MLP neurons of a small language model. Each row is named by its layer, matrix (gate and up: input weights) and neuron, and shows model dimensions 160-255. Each number is 128 + 24 x the weight over its row's rms, rounded and kept within 0 to 255. Numbers have three digits each. A neuron's up and down rows have the sign that makes its largest values positive.
After each neuron's rows, "fires after" lists the tokens most often just before its 100 highest values on Wikipedia text that the model never trained on.

L7.gate676:169092133108123129092099166126093088075143152150110124134101124123139171138186102146137116138057126128101125178130055144117129099148164189110107144145170106143089135101116125116162090092130161131169147163119111103121145171125120148128166132098119163141095140118161129134117142150122166086
L7.up676:146133156159126189174145160128098137131133137122126086150098117066092118147179127174115087157128106147131125161101095146124112112154146139164138140114156156121120098121108173120126082175102164138122141092146104116149148110173164150113100126100116131117151120108139147153116131131133099104
fires after: ",", " of", " in"

L11.gate517:154157090137133111102150131149119107087136139184148128097123133110098157112153095160094163150081105132142185165113141134080156105130196128106153137145163124141136132110177130113163108127144102115134097176097153090142094113154160173140153141155086138144117146136154082125148137146116121118
L11.up517:155165110163098097102115145141098126140148112138128144089135112122093113131152126151145112150124098124077131127124132151103168089140133165171126110127125125134083074110127121159162125166123121149106147173137117106167066102157108136142152074074102167113087135162134144144109108111137091137
fires after: ",", " New", " South"

L11.gate112:134153118151117143107125146122154117128094155133124143152114149156135149133109194113110181150090135137153090144123164132136141136110171174077109131120118153121099134116123115117169135068152111132105082113098121073123151119144132126124130107158146136130160092130133138069120144089116126131
L11.up112:099175153116146079121115120117119088116113108174101062148101150170092144106145106111104135107110136116114096143074115142103104140081118151144110146149133106113143142112107183115071156160140130088097137102134140085169120137125155098113156128144113117159142091137136141120175187134093114123
fires after: ",", " |", ";", "+", " -", " the"

L10.gate19:164122133101095094081140139095150092106136122165085089122117117151165144108166131130120149160089142132110143139113146108144090145108135174130127156139157160122196146118115096165141140104115135119176159127143150098135106113132128092127122140146117160102108109106152133159105181164164126159
L10.up19:137138160109114152165122125155130130143139111088127116174186132112123087143137113120172116104119124135122164154104146131143127131103127110146194138118138169128132093112119114157126118159121072137113090090150084137141151110109119187071111137140199139138105128101089139113153109086161117123
fires after: "|", " (", "\n", "\n\n", " \"", "-"

L10.gate629:122127096151136134133128123073145173123128155131141093081158104146127108143158138131106108161119121159150127143120143160128073101140121185142116105133114132212118142123144108124145128139139123150111156163136136136140167146131138130151126164155144121120104145149125140141149103129172135142
L10.up629:114092132144084150129102152134097151176135122144167108111176109177129103108139175117118107109124145089100100152096125157140141149128116111102137140160149118109143124086098126131151094134144141147097129106133093136138113144120131147148135159108121170096165097167096144130073143090145104132
fires after: " the", ",", "|", " |", ":", " United"

L7.gate548:134103107109094129117143143078147133086122144111122134091160078149090131170109101125155127091096109125114147190139099157155116138107137179080118136151120136170127157123112167103149158150129131109109080184093115127133148166106106159182128120143113129135154142132132136102149148141134109106
L7.up548:093097117155117185120116103157145120150103141151094136133111149144104122123073134159112136133099109133148121126113136121162121139085118107161089161106087128139086149116149134136127122100133093101117116154145137128073131129136096099099085135174101139105121115160118124091118141128074142111
fires after: " |", "=", "′", "\n", ")"

L7.gate381:147099090107137124145145090139123160160094126112092153130158145136109141156129109135122147170113165148103114117067142132146090100112137185149138118137136101143141115132089143163134147138144124149175082144130152138124132150127136114139097139150152124145095185115137133129115149101110114161
L7.up381:095129149126072159116124131121110096125081076139117149129138101082108103121129105119137134132098155157102092151165099124080139155173106141092098139155105133120147138181105117086128127161159142164100142111129139129132165105105178126155107100167139146163131140142096127166127141103172108119
fires after: "\n", "s", "ads", " (", "ts", "its"

L5.gate30:090151127170111104140138158142082158147097134119168105092117143102102155146112102111127104133111147127111156134085148133137180185118160119143164058154130132147136156127122109139154093117138081105157121175147146119146127126111130129158100120076128135092132134118146170112121130114136142147
L5.up30:143139095174128076125136095155081162160124124157105102109113123093088144131119149147111103164115090094136167109127165116112176140163136102153182087119123137102085061086105122122146105094107134130123106193167122118107149101147131148089053121128148102113106154156105117161153132134133097128
fires after: " |", " on", ".", ",", " –", ":"

L11.gate178:177131110131124132132137123127133155138134130167135105131095110142133111096148136065148150108113117148106098135139099159147138169139121120141110167104162155127116101148146090107128176091160129161088122154130103186115114144105092134172161111118121144104138136157151095158093121152102098108
L11.up178:117158128130122134144129105107118105121096100135108148193153151139098182137104113115087146139131175120147110138150105094163160129098171169117128136085144146165110114161122121143151141135110157131132133116151126136118148110097113139157192118111132161133134143137091145062159137156128132086
fires after: "-"

L5.gate142:162131116092086085133117119135110177161094144128132102131117144139086137127131158133080092128101087123106108161122120120138126115209152101146130174104128144144107110126094121141127131115116141121174099161086097102086117145130149140110128077112154135088134109089139163124149104124112108111
L5.up142:111141087090099128102123139119130093114102119129136132170130124120119089161118143131156146133111128129130095131175161103183122130113145120185139109109091137127128160083146163163117118124134094140099148102143150119111105137118098124148117127195121165143154105139122140119140146140128096080
fires after: " the", " and", " The", ","

L5.gate549:140148145134135084094207104125177130122148096135096088122132130096112097137161104137104165126120168117123157126156109097139108105099099160150117143159146158122084113150157134104124140132125140142149144104147121133129085091122157129119132112155160127107102122104144141139176104158104134125
L5.up549:139095123134137120113158108154144118105136157103105148196178129147157130137135120146169093099140114119134125118114176128152116102113118095128122151121116159115117099070139113087137119092143124108134123110123097125119135086125140171126146116100135144145180114128134114106153118129159123111
fires after: " the", "\n\n", "\n", "The", " The"

L4.gate116:134188117138100108147151105160118146125125105144130092176135119151119122151112133160085097122125130160142153119125149108116114127161122117181124142118116141144134135171142132129129117095144144103140152103163049131132150160127157149133112122112153078131126109135125139182159125118119141127
L4.up116:121106135145117225098115135153155106096107092090085128167103119131118152153124140099087132173146136086109109139094136162177142133116130133120119115123119142139112148104135051085134127127100131122105113078105143100146145139101096157117142089134155167097136107126141101153134119113133047120
fires after: " the", " of", " a", " in", " The"

L11.gate447:119169103123091174109134081127105162106081143173089091137104137128066125129131130148098131145140125103124107100076173092130141120107152150126121114130091126065155151138158104108150110139122133116097125136162124125130123183135123115131143112144149128154110141157117109117118117157140132120
L11.up447:108143102089119110185097105149128126150145103129109144150143151121128126113153130117091120126146139114108125128146122139105113174119136088132111168131163128115175147159151138140141090119159119119115102135151139114118126151116074116149133173119140113129140084086122174135093123111142084103
fires after: " |", "|", ";", ",", "RS"

L11.gate254:138135150134160105136200128121140160160161121138162128141165140134117132139147090128133141119108139143152160151089128165151101124154144155121161140175145139148118141147097148119114150137076147106132137085121142156142145101121136097115150161131150107118121094132125088093082124113153137123
L11.up254:141046095130154134145163139122156098124130150139112097134098080141139134092171117119137140108118108133120126134099135150114142116120121099140116154112163122082121127118144102130167155159128104116172139127121122097129139122096093136164136110112134138067127116137128163124119119120137143154
fires after: "|", " |", "–"

L5.gate153:162113083103128107087162122104136153086139146126127093149086105147103133171117139134136092131086063128113114143095146130102165137104139107158127104153133120140081167126142098105115153085140117100174127156097141116096154162074156123123105104128145115169106152107139124097107116142132174152
L5.up153:154131112152171073136178140122107094176119117106126147104090084114147138086150126106121098118137120165130119137140120138142130130124133143106116143069147130127132146120138146084145098111133135121141119094125126094126129110086143094170135144088144138124128154143173129146142121127134150157
fires after: " =", "\n\n", "=", " is", " (", " |"

L5.gate183:159167145112118113136150085153131110130116111162087153102136151150117118112144098137111116160129157145116107132196129094113131094075129165150166124151155123159091112117170102113135137090145107107176114136108154126166098117121119135128145074133128075160129129120100113145115107117142129148
L5.up183:072110124099134125136131147099148102153129134134094135162135129162107110111143113121131126109138091122073158116132167119171091135099114126131139126103134105111059083109093141103108139131159148121099116114116120116094134150147096115092147108144088163128107155118097151105072102096120162130
fires after: " was", " is", "-", " re", " were", " ("

L7.gate443:102147116142102104117122146138126162127112116131108102151098176125110145161113155154068136136092126117119086123069170139128113139130166129139122167162137147127115138136121114107113159119105109141130111145135118144147128157096119143130139101125110123100076167136141159133133114128083094120
L7.up443:123143113163141109120130067127100138128085091103073126089123159136083148104150102086128110188129158135138140126128123127130106120081134146107113120098164148097147127130127107157174103107135120124147181142081104142138112106144139111137115144137144121116109096092122189124098108135128114129
fires after: ",", " and", ";"

L9.gate510:157075117174114101124116113070166143084127107187138111108087149140126134116141138122103162145069094161145120124088109118105098121150157152098153107159152117148072154117155107096160114111131108134123097171092114096118155167135130090105139147139132104143101123137159132087166115119086160127
L9.up510:157110116107138079136105079086138167123124111161131133124117096096143133102128131099109160115130105129141135106093128080108130154124194170135125107121141100153122121080129128093152125146153131153158099123166089104150144109161123127117158127108168109140162148151113123103160127118109142072
fires after: "\n\n", " (", " |", "\n", ","

L4.gate215:140133114116136117105172098121091115140126119140126116121120139121107154136135147102063112141078115136080097117156107118135110126157137189135147143121153113140112154117132105108171117112135153121176141153096131150152151134094099084130091115146196124099096118108107128126093072104105165149
L4.up215:134107125117107117113141129094095087142174141090100119130140134123139136107134113163087129118158116077115116122154106137106142135139094152096128145111214145097088122130131094100123111105154150096155165071133144120178151105120126135143121083117178133165139115107125140159093145126125119152
fires after: " (", "-", "/", " and"

L4.gate480:112102121125135103157135147135101102133115095132112146086139133152119162083167104115134097087135130117132129157088098151157093139139150137160161131123187156123129110099143148115161071183133163081152123142114140137093088116112144108119145136110127130115122123084150127105147113162112178151
L4.up480:115091170122110140126114119077127144125154122117113087157094128157124144115151122149124125073114107099135127120110093177123076111136154143164167148132138120104107124103184138103126076126146116114156123148133142124106117145130143089108132132121108133152130115136105130127127142120085143134
fires after: "\n\n", "=", "\n", " (", "-"

L7.gate301:157133087128114126118118135131173118130113128165132174131083104158086131143116103122095104158109093156111159146123141151084125120103135133173111167140152086159162168076071141122112165130096100135123134139131138121115141101099113151118135121132108135124153138146156095115100156130100087155
L7.up301:130110134096104168115086133138127129156150144116111117118120108155136118077149119126172097103119106135103094154136153115111146130122144130144131172153095122151092109126130132146115101086149125151101154098105144171106147180130129140141065133143088072133116138143141142112128182058104101117
fires after: " |", " Id", " mus"

L4.gate621:155121180138156136126140123086104150098153142165165115121122114140116183117113106113117124140109087122123145111144147117152133105120165098180122114113141100173146139111115103133089103072117103111151108109138122129131111152136129112151168113128139107147115141115176099087098125158138119139
L4.up621:130140159136097122154138114124125061153165110161089138122140098119110133139116131087120113145137145134098152115115145144123134127101168126143111153111142103133136115089106101133100108088132108115164141097159131108153089150120103121157132108114118114113137150151153125068088163120080118128
fires after: ",", " the", " in", " |", " October", "-"

L5.gate415:137075148113104134114127159126104105158102122138127159099105149121105171121174126163098110127130050179118076137104162111125121124174143133104118127120108116153094115140149147117155084157143134092144082135132141132117155098111162144136190166144132133129120138104161160158157156136116125133
L5.up415:116103140135099117109149086100130094114107127087129148129133161089117130117111122143136156143137072090122143082064132119116149123109148129132123126133115156118100152109132150133144128133128086134108117129171106124086136169128123171107180094132154142106110133131178175140094132123140130121
fires after: " (", " \"", "\n\n", "=", "\n", "-"

L4.gate595:149148129094156097122146091107185136112114174163100097119124137133106109125140116128152084122093089091124140105139139117131128100114160112114157138139180124128099128144114116102126139128159122152124119142099083140121134157101142126134155172103093141139112146120150140123122124162142174118
L4.up595:112146081152091140171146114152129110159119091122152145092150100142134156110143142135157117147173131121126132124117140131122113165086146162109124115126137133133119133122165127121136107024175151125161130112150114139149105142132164153118112117119128153111128138121103170093111133124140118074
fires after: " =", " is", " was", "′", ","

L9.gate406:181106121145110078090144101121120105113084108129124117124098121144103126112124135108095092136099106147124128130131092168126144143137135137163124136148137147138136100117108166130152092142142202173177138087103154115157171111129102123129156108117144096148168139126087139084112129112098109141
L9.up406:111149083107084154128140120126130126200123110133101116124140141142141104127127125115164112100134114147121147146091102111117120150147101136125135143148131107140124163150128097104078154136145125140125106106160112183095121107075144096144133137111106130138126172204112124136116169155154119142
fires after: " |", "|"

L5.gate258:100135115141126082106152136122111136134131106206098148084117153138168122095151155150090107148075113174084160158137106109117066138118145134131177159139116139145131121137100097154176080123120168111128115122124163112129156150100110072173146113103164181130061142102097143095156125109140136164
L5.up258:126113146106121123128077132131126118103172115106142146136121137112145140139107135105152140125161131182113137059120135130131109108147124154144134125194140137144142123073147123136159126143115147117118136151139137150102137107114132044114120123144140139128157096155116156140113126136095119117
fires after: "\n", " sign", "-", "\n\n", " rel"

L7.gate553:130111153119103133114166143095127142118098104089158121159101141119095133177133144130146122183075150125103121156111126156146128143100103112143112156094119145139103138071068131102120143144122092167155133132125176145104112142082123125123146142141103136137138117169072144151145086078117142138
L7.up553:110146170167097159115107146155165117137089074138159137108142154117141161162170079103158134173130163132140130127130101096123108115110133156148113146132131139147148131162140088119128119128123153126151134110132150142138086123119182096143174125159135115163090108163129154115099174162112148107
fires after: ",", ":", ".", " (", " about"

L4.gate503:106146105128105107167137122078113176130128097122097080119132133111058144126098142111095094121080094096105114129083137195074113116139177142148118092143113119153143148143144096138144093144139136133078124124141115129134170139152109121092118144117141100127125166139117159107139132078146138125
L4.up503:127098119135127095157147101105112117160127119128116124108181091092118133112110114124109117130142159124149100159111116079122098161096105115118116167075146184161154119108089103129160153158132163143180157141141138132141137100122142165107139187151099139167122126112105161127119179098144127106
fires after: "-", " |", ",", ".", ";", ":"

L9.gate527:169113094092099098089121108114154119114182134145102138159105193118106135122168143139138080129107122108088121129137116099147113161122118122147105138119133107148133118139100128118091130098093153156172104109111140186150137095144097101159108139138089133154125152139091145121084128157115152144
L9.up527:126137106113137126121124134127097103122108117080127122163121136110139160134088142160109148143124100157108129161151112166121131122148122181136127126088151197137072157180085086171184161126103071145126149158118124117103126105142148186137108114126129153169131148093111156076081144110157156116
fires after: " |", "-", "|"

L8.gate365:088120166141122107164138151166090120139105094174147112129129128086087160122141168112120081145116104116160093149108138124079161116079126136108138119147168094159094127136127100129138128119117090191118127191082088081118112119128131092124125131124150140106120129118160092140153085093095111168
L8.up365:079158145128145089113089128128122084126131125167176141101101142113139124111131156111123131129161137135100097152156113131127097141133121152131142108131127118142120098128141109144194154149124115158112123122105066097162111125138146106151133133106167155083121162109107099136120133140140105146
fires after: ",", " (", " 1987"

L8.gate495:144131097111086126128149122134109113130117128125101115121138149147069158111140131127111194177092139124129101169105132129106086104126139170130133158166087109120113160158150115125128113092081105084147133135142149098147086129143122140129150141125162152110137119121126143106132156125154125143
L8.up495:108114092113154099137144121136151110128125106123128136160121127121091124134177118096114114118139107114099097114084126083095143163147136103146115108116120143106111104139139111111126150107161096119107138153142105106116120128082124121113160108138132141145108113114135149129147131146118127097
fires after: ",", " and", " of", " |", " by"

L8.gate691:144083117123120150118151131159118108144126124139105195146135125146147136137110140175105083143093139145124108151097133148141163107077105098133140128142155076176123142113138149099096128132142132114149140162096176136123165130122112159107125095125131195163153168155147113152117133144110144173
L8.up691:148075139162121153142119123132161111142088113163104101129093124109087121131091142140084113119098118154135152126146145110122122119135146131186163133191080106147131152153180130115124130182129167123096143134115136158141157146119150102117121146118123138115130160158086172139142146120130105131
fires after: " |", "|", "-"

L8.gate258:139110169106102147132126080102154155101152140126128102136163165122092143127124123098136109122126122165149163110143142088123132169128165130119108136140111153156158179136121131120133146118138156096092134118101122132122145194144145112165162124173068144112137161080150121124121125079134118147
L8.up258:132141078122137144125110144154129125148117139128113188136099126126087118108114153110172112117118063143125118156116149135116107137133124119108124149151106169129107156160149149100148123160086144118131109139129118143137120121118098101110121155151101131078089121151107146124155156132139145106
fires after: ",", " a", " an"

L9.gate214:122125141108157125098151152117100107152120124130139126100110165130147129101146132124104157134112120134139149125134108127085152166126203163106113114142176110141157117141154148113162098113134137134065094109153148079170157118117188142164109132139162148116139130128137124104156149139116125126
L9.up214:151130141133100112159112152125175122111118221117149085141118131137116211068137128170133136112145132138150110151165169138105083132146148119127094172123138162136109179136126108121132145104133138139135154099122090120154109124125138080082109129150126085143101145162131110090136095141127153111
fires after: "\n\n", "\n", ",", "ha"

L4.gate42:135123122142166105117126154121118105133194123126154124106141125162132153119146119095103055132099096152079136114146139118083144119146160126148154112157116133175125109117126149121112129130117121106135111149099141132141073157118136151117143155098164139092115124103187148143117134157123151135
L4.up42:128088169126109129131156154129110063133113128164091106086123118089100114144118103116156170149135093136128126145127118114152104136129139137106122159097156115140159198093126114099140112159129128130078148135123142116178144159126095108146115103123109123151134156174101141122148101122153153105
fires after: ",", " in", " |", ")", " January", "-"

L10.gate428:083081069152097134131097179148092147141138135153103109126116118068130145134133133120120101140108151157157107158109143135138105118145122104127118122171134173175097135113130110119119136103117144137104107169119149112149109152145123117139121125108097152086115126151154124150137109124154158116
L10.up428:145104120111125145109100127097111160133110058124105084127089141117099098120142174152138141143114111158115106114126115113116127119089137114132058139095112132107125092108158134154125143155143150152118123089122156118176160136127105126112121146131151106141130102165110122129116114106122141105
fires after: "\n", "-", "="

L4.gate227:102141128121113145180138132102125172140122147142106103123140100134121126112104103073137130093125141077102167139080159116143119103143107114130148121087089137112125117125141142100155134071116116130148123163150106113110113133116149147131110150105110173116127132116133180142084119110128119095
L4.up227:112104141150090119103134134112114117141146119156142153161080137115123152105116169120093146129110181142120127098147087101078157135155105148132140132126180180168123116155167142178139125138138137130098149126107140146130101142117099129123151114141132109108097156148132164099140112137135120092
fires after: "-", " |", ":", " and"

L5.gate213:167120119120093099103165100148128110111114084117118089103140139140120181126116128125148110124129124101140138174117142107161186155076111151131156104109162132102120135143151107138150108107128163115193105180088121125158153145114123133086103157106167145121117091116146108130147091109192142129
L5.up213:125144126136122103140152161164128113113154117115172112129142093104101094135120142093149122077120144121095121136160097135158143165149101108068138130105122127171163147108117140089135140168148176126153158175137086131099111123126128111131126122107118118159137128154116116118163148124173160133
fires after: "=", " |"

L8.gate20:100128108091099147119139119078148128136147114162128099130143114136115161158128138084115114132071058159135152160137123161131085138135115142107116151116099086160138160126112114094140152131116100141106122127134094095100105125113112084105128154106107073127095157150110096127132137106108103136
L8.up20:132081145133109141122092120139084103129100136065112101135150123119107159113087102125111098161104137128083103090130128125098175110135108133112138172117100128139065116149150118121184152163140102162121145123120133098144100165136129132115107111127115086117153087110126155134117080107137163127
fires after: "-", " (", " |", "N"

L8.gate206:120126105118134153123140165093129115118101132138105154121111131157112120120123107129151103164099127121155150156132117166114130166132129133159113130159109137181175160103162160118131134117093147104135087169104141119157120131100122109111150178121062116120101156143108118106134135155147090134
L8.up206:095131147106144144153084167060172131146159123141109111136116123094152112101113102132117141134148084154123147121150130146160087161117124119102112098164093103195124147176142135139129104157147128138130092151181133140165116146136124084137142149104106079097131130136141119130126118111126105156
fires after: "|", " |", ":", " Total", "="

L7.gate120:164115107142128068106153155114108128127155108144139149123123154096157153173139108128129103150114147110163149153114171124136141195106150136087151115115145132139138137157115114106157130091086154111122090143085140098178156121121113133129138158123177147118096119100147152143166161131102167092
L7.up120:115115114122155115125111082104130153106132130137115103108123117069141150100106122105085125131115124136134136133100132152105143142157162148116068109083111119149102167141119092130150135113145109166129158119109139093093132160110104109155120148120130182151156135146171117151117085115139097110
fires after: ".", "\n\n", "\n", ","

L5.gate134:133124094142100125134120105148121139155107112102135131119138130152065120140174134126139129097088120150110156139161081128073071133147161171150150105108127154127088139128151119126153153117138088122169131136117108108159187130073171138175152126120120134143111105092112137119158125138145095131
L5.up134:141123129113121118145115180151122164166079133149079137117131097167114143133112127109129093129101131153101122157127120136150080121131105183138147172146110094130108152084148104123136086120164137112115113139118123130104167132106107130135079130091117107082115104137115170110130111106117118118
fires after: " (", "-", "+", " \"", " Express"

L9.gate436:144137123109103139116145075107152126102157136120094077138096118127046155099151154139118118120066136149100141155133130124150127143138142137108118095172154162129126171142166136112097136128134176156130106099118138150106128128097142111123134134120074127156088154134125156130132136121140099126
L9.up436:102091134113118105106105090154118143137103105139130086157125135177121124116111176142137133095149090118128121137120160053171107148069079127118081113098100176171142112110143092129165158133101136109131127097171151124104134095098135121126134149111173132118127089144100200146151132108147119141
fires after: " |", " +", ":", ",", " −", " 3"

L5.gate12:180100086149137105124120107106119118145146106105175148160113130146105144125141128154117107133102106151098130118122116132111154133095125109141143156101158113161141121166133083101153151141093102127096143163097114142135113089123132127173150172109104139132145111129169113083132091149125160138
L5.up12:130117129127129149124106117142103141105134121128160124137117149118097120107106134129080153145121117154142165118145138086147133135120117146134099121133144120149147130158137121156117100144138116159134145150128159140172126127159106123134141138087099154116120182119133119125164178211199166127
fires after: ".", "|", " |", "-"

L11.gate479:131105144140113136078178116149176121171114131134176103135109135126096121122179127118175157151113070127104127139133131126126121136109132136109135134117129127123103114106126138124119164112136133107145145118146178108137134140080164198152191115144138153107128127134102143107178146135114176169
L11.up479:131088130076146131130132114113140089127145147134145123154137128118119102160146133163125107121092128127082105142114098092138140154109115078120083113120131167132110107106134145117161138140143154090152136118161151135073133174134133155112127090153123087136110092163089130080136142156121110127
fires after: " |", "′", "N", " +", ":", " ("

L4.gate100:137133174154179134128147154142092133141158128175164137137119125117087165139129096119118116115119161152146083157118112131140165160138144117142100106131149141155112142123128113149148097107142117133074133176069161143164121169120145103159140164152151136092128120096170135126114094143158154137
L4.up100:134103137118144138098162114129111081143120169153098148145137138104104126095103153078117120143138073096130150166099153089101072155054150128113101128122163128124137143158102122142124122079144137156107157064111119102136130163143134093128093135154138123108121095137146147125125129097116121094
fires after: ",", " in", ":", " of", " to"

L7.gate201:153145114112115067136165099104115130113118108150070131143170142130069156136121123132124101180109091132110114141153131148127060092150128167099142134133113111128134149123118105100102123121135133136113127128115131095170130100086117132145142104090132089129118112119136170129122101116079133156
L7.up201:133153086135118132139074106136115098160117127118137165133170169120136163148129139160085148125156144103129117115126117109143127105098145168099134127122128149108097095144126110143059167160116132143122115148125122124132141109153125103109106113153118110132179167099145135106144114101168130142
fires after: " the", " (", "s", " \"", "-", " and"

L5.gate1:166121115098166123136151145133103111168102114130141100066139108101140172092154132138133087113124142130141095132110082118088123120118120143133176126095161146162135094121125138105147126114157152110131147077095149130164145193103113138134161115128167118145116127070191150103146143141137112114
L5.up1:139135120113135114128131151105107107131145115120132109121099149136102122119118098104115139153105136176153122147179148133105107148137191153080133149170075119162159158085149101112119106123176078170113117119125166143111101108097091159143103147077169102183144154127143085105138114136097162122
fires after: " (", " \"", "\n", "\n\n", " ", ":"

L4.gate58:133143094133105123098146205124117120114139101094124134097117117089168118136124127176127118127109141155155092132123114138123076164111156104091158105173116151158138104141127102146141106127086135136103140150114145138088150104161180118130129171170145173122106142149130150172125119136156138129
L4.up58:093133155140108147125122127109100124102178140166107129084154144159115116140116149089171135120105105118081126150147115087128106105113128162159115154121105058095161133132141125110134145141148130108109141130129103130140097126109099094056127137105118131120117142172123135129130121120166110102
fires after: "="

L11.gate95:078120153129110160123156159141130111140106116110115144132137163118118154157166117153156149169110144146130156194128112129150108121120087134087163120136133159105171143146116138085095151141097120105098081164115131123126103113088143180127119125122151117138121085104097139085107103161128129161
L11.up95:152111092158107157116169115107134123154176141140110077128094100103095087144170112133126138136099135103108138112079139111129122147105118147160107134113157146104138116112143134130145151127137129096150146116133191136133110131110075102111104084151128097145100120141133134149146138126150129118
fires after: " |", ","

L4.gate532:138099144157155091132117120103142159118135107123153117133123109120116129146133138137104141113117121121066105140108115107152107094110146155099138124126149153142112154134094110148179116127125152110128123160140142144158138148124132127142148106136175143098127123129157201141097079120119148128
L4.up532:077102101118137130141133137124127114127143137120160125096126140144111083148102137163083127104095117104130134153129172135152134129134133127095130123096071097106138120099099091154131116095136085107111112167139127152110140135105116095137094158124103142132147149147149141156134125104138131111
fires after: ".", ",", "-", " and", " |"

L4.gate679:152102126143127114085166138118117141114147143144101148078146147114108162117151101132150159137113120124105122163114100101139093131123176150101129134142144127161158154201112147121158086117133117131119122130106153166138168138098095138156186160096156122168130112111151151074103111156149131153
L4.up679:136078120133118139140124159132150140134113151124099158118147114158102122108128125157117170136101104101113089159097120078114113131167162151143145102117059114129097100140183138111123097126087095119134119086151126136155166155108161152137156123122162123106140101141131121156153156094074133156
fires after: "-", " (", "/", " \""

L10.gate682:160104105134153118108137149087131147092088164134092137156131172113112153126109134105099150167135176146131119094129125137111109116140131090093133123165158175141152133147150116149148141126151140133093150116129133169178160148124168107136159127114122101135157130145133154145120103084155138131
L10.up682:122108129126164121100105136074132134138115117147116142131096119100136121117116167117133111135121134139103108138141100148148153113132136120111121141132136152117107182166146149122164138161137127153078130119096134108147127158130113157136103124137163139166141164136131136177106112089129121113
fires after: "\n", " known"

L8.gate74:141112137155136107121149152146093158095126122139140119115129118150147120138131144142137104185103142136161155173119157123105129118116163119125159134103120139126137155101084123154103123172151111126103149159093122102145166129104142103131134148124158104147100138104108105111130139152127141157
L8.up74:118111135150133120161116099152126141121164089090165109099162170165148149146136121100174075180148150128129158080114167100117142143109155096125116099131089157129121172118079169126127117130160142134158135135135146126099143138148154086138141169156148116178138147167150144095120135115144143134
fires after: "|", "\n", "-"

L7.gate405:146164119164125113121144140129122155142106115183113135113115134158097124122152123128097097171107165127078112110156123130138144097152158121154143129106132131155115136135152102134128144127122104097121128140091077151145106153101133113141151082095104096112109135077090106093089105121144169132
L7.up405:123145142155103136154119136087160144117117105112123144188126136106160120159155101094101150156110124164140111106114068155155149119104113125090095136111098120146146138124109167100141150104143140164153164115109142087144121105156134060120143127124127125172161139080112124118130118139158139129
fires after: " |", "-", " as", " (", " at", " the"

L9.gate109:138118153102147111130102098105169138146118147159147063142143140159087158125133145107149137080120123117089135142106164126133156104067097132116111129122145138125088132090106141101145151144148130121111133130131126116112125141168138137088148085150118111156162089126155121119102100084108131155
L9.up109:135103140137108107154140091119120068135137069169168096111125113136128169196154132156133132118094141125136117165118112115114104126104128106149154113105130152125152103129125094084122144142116185162133092177110144131125098159135153119117129119164130104145152104138143161156158143126160168122
fires after: " |", ".", ":", ","

L11.gate233:164104106109126112125151123119129158119139145130133098130134093141107169096092122109128161135106084113094129108099130099129145125114159151076122155119123125124098111135115141088090099100135108134124141127175121131110091159094115074116100145150111093087153145146115129126170097111117114097
L11.up233:141123162142147113159142127090116131119122100156164119142137161095099149156149119079110140116129135160184131169132135098111169160130141181122162114133155133117128143159120135148162158091135176124159102152092096137109107153138092111112156089135130143130114170124150128125112107174103112142
fires after: "-", "|"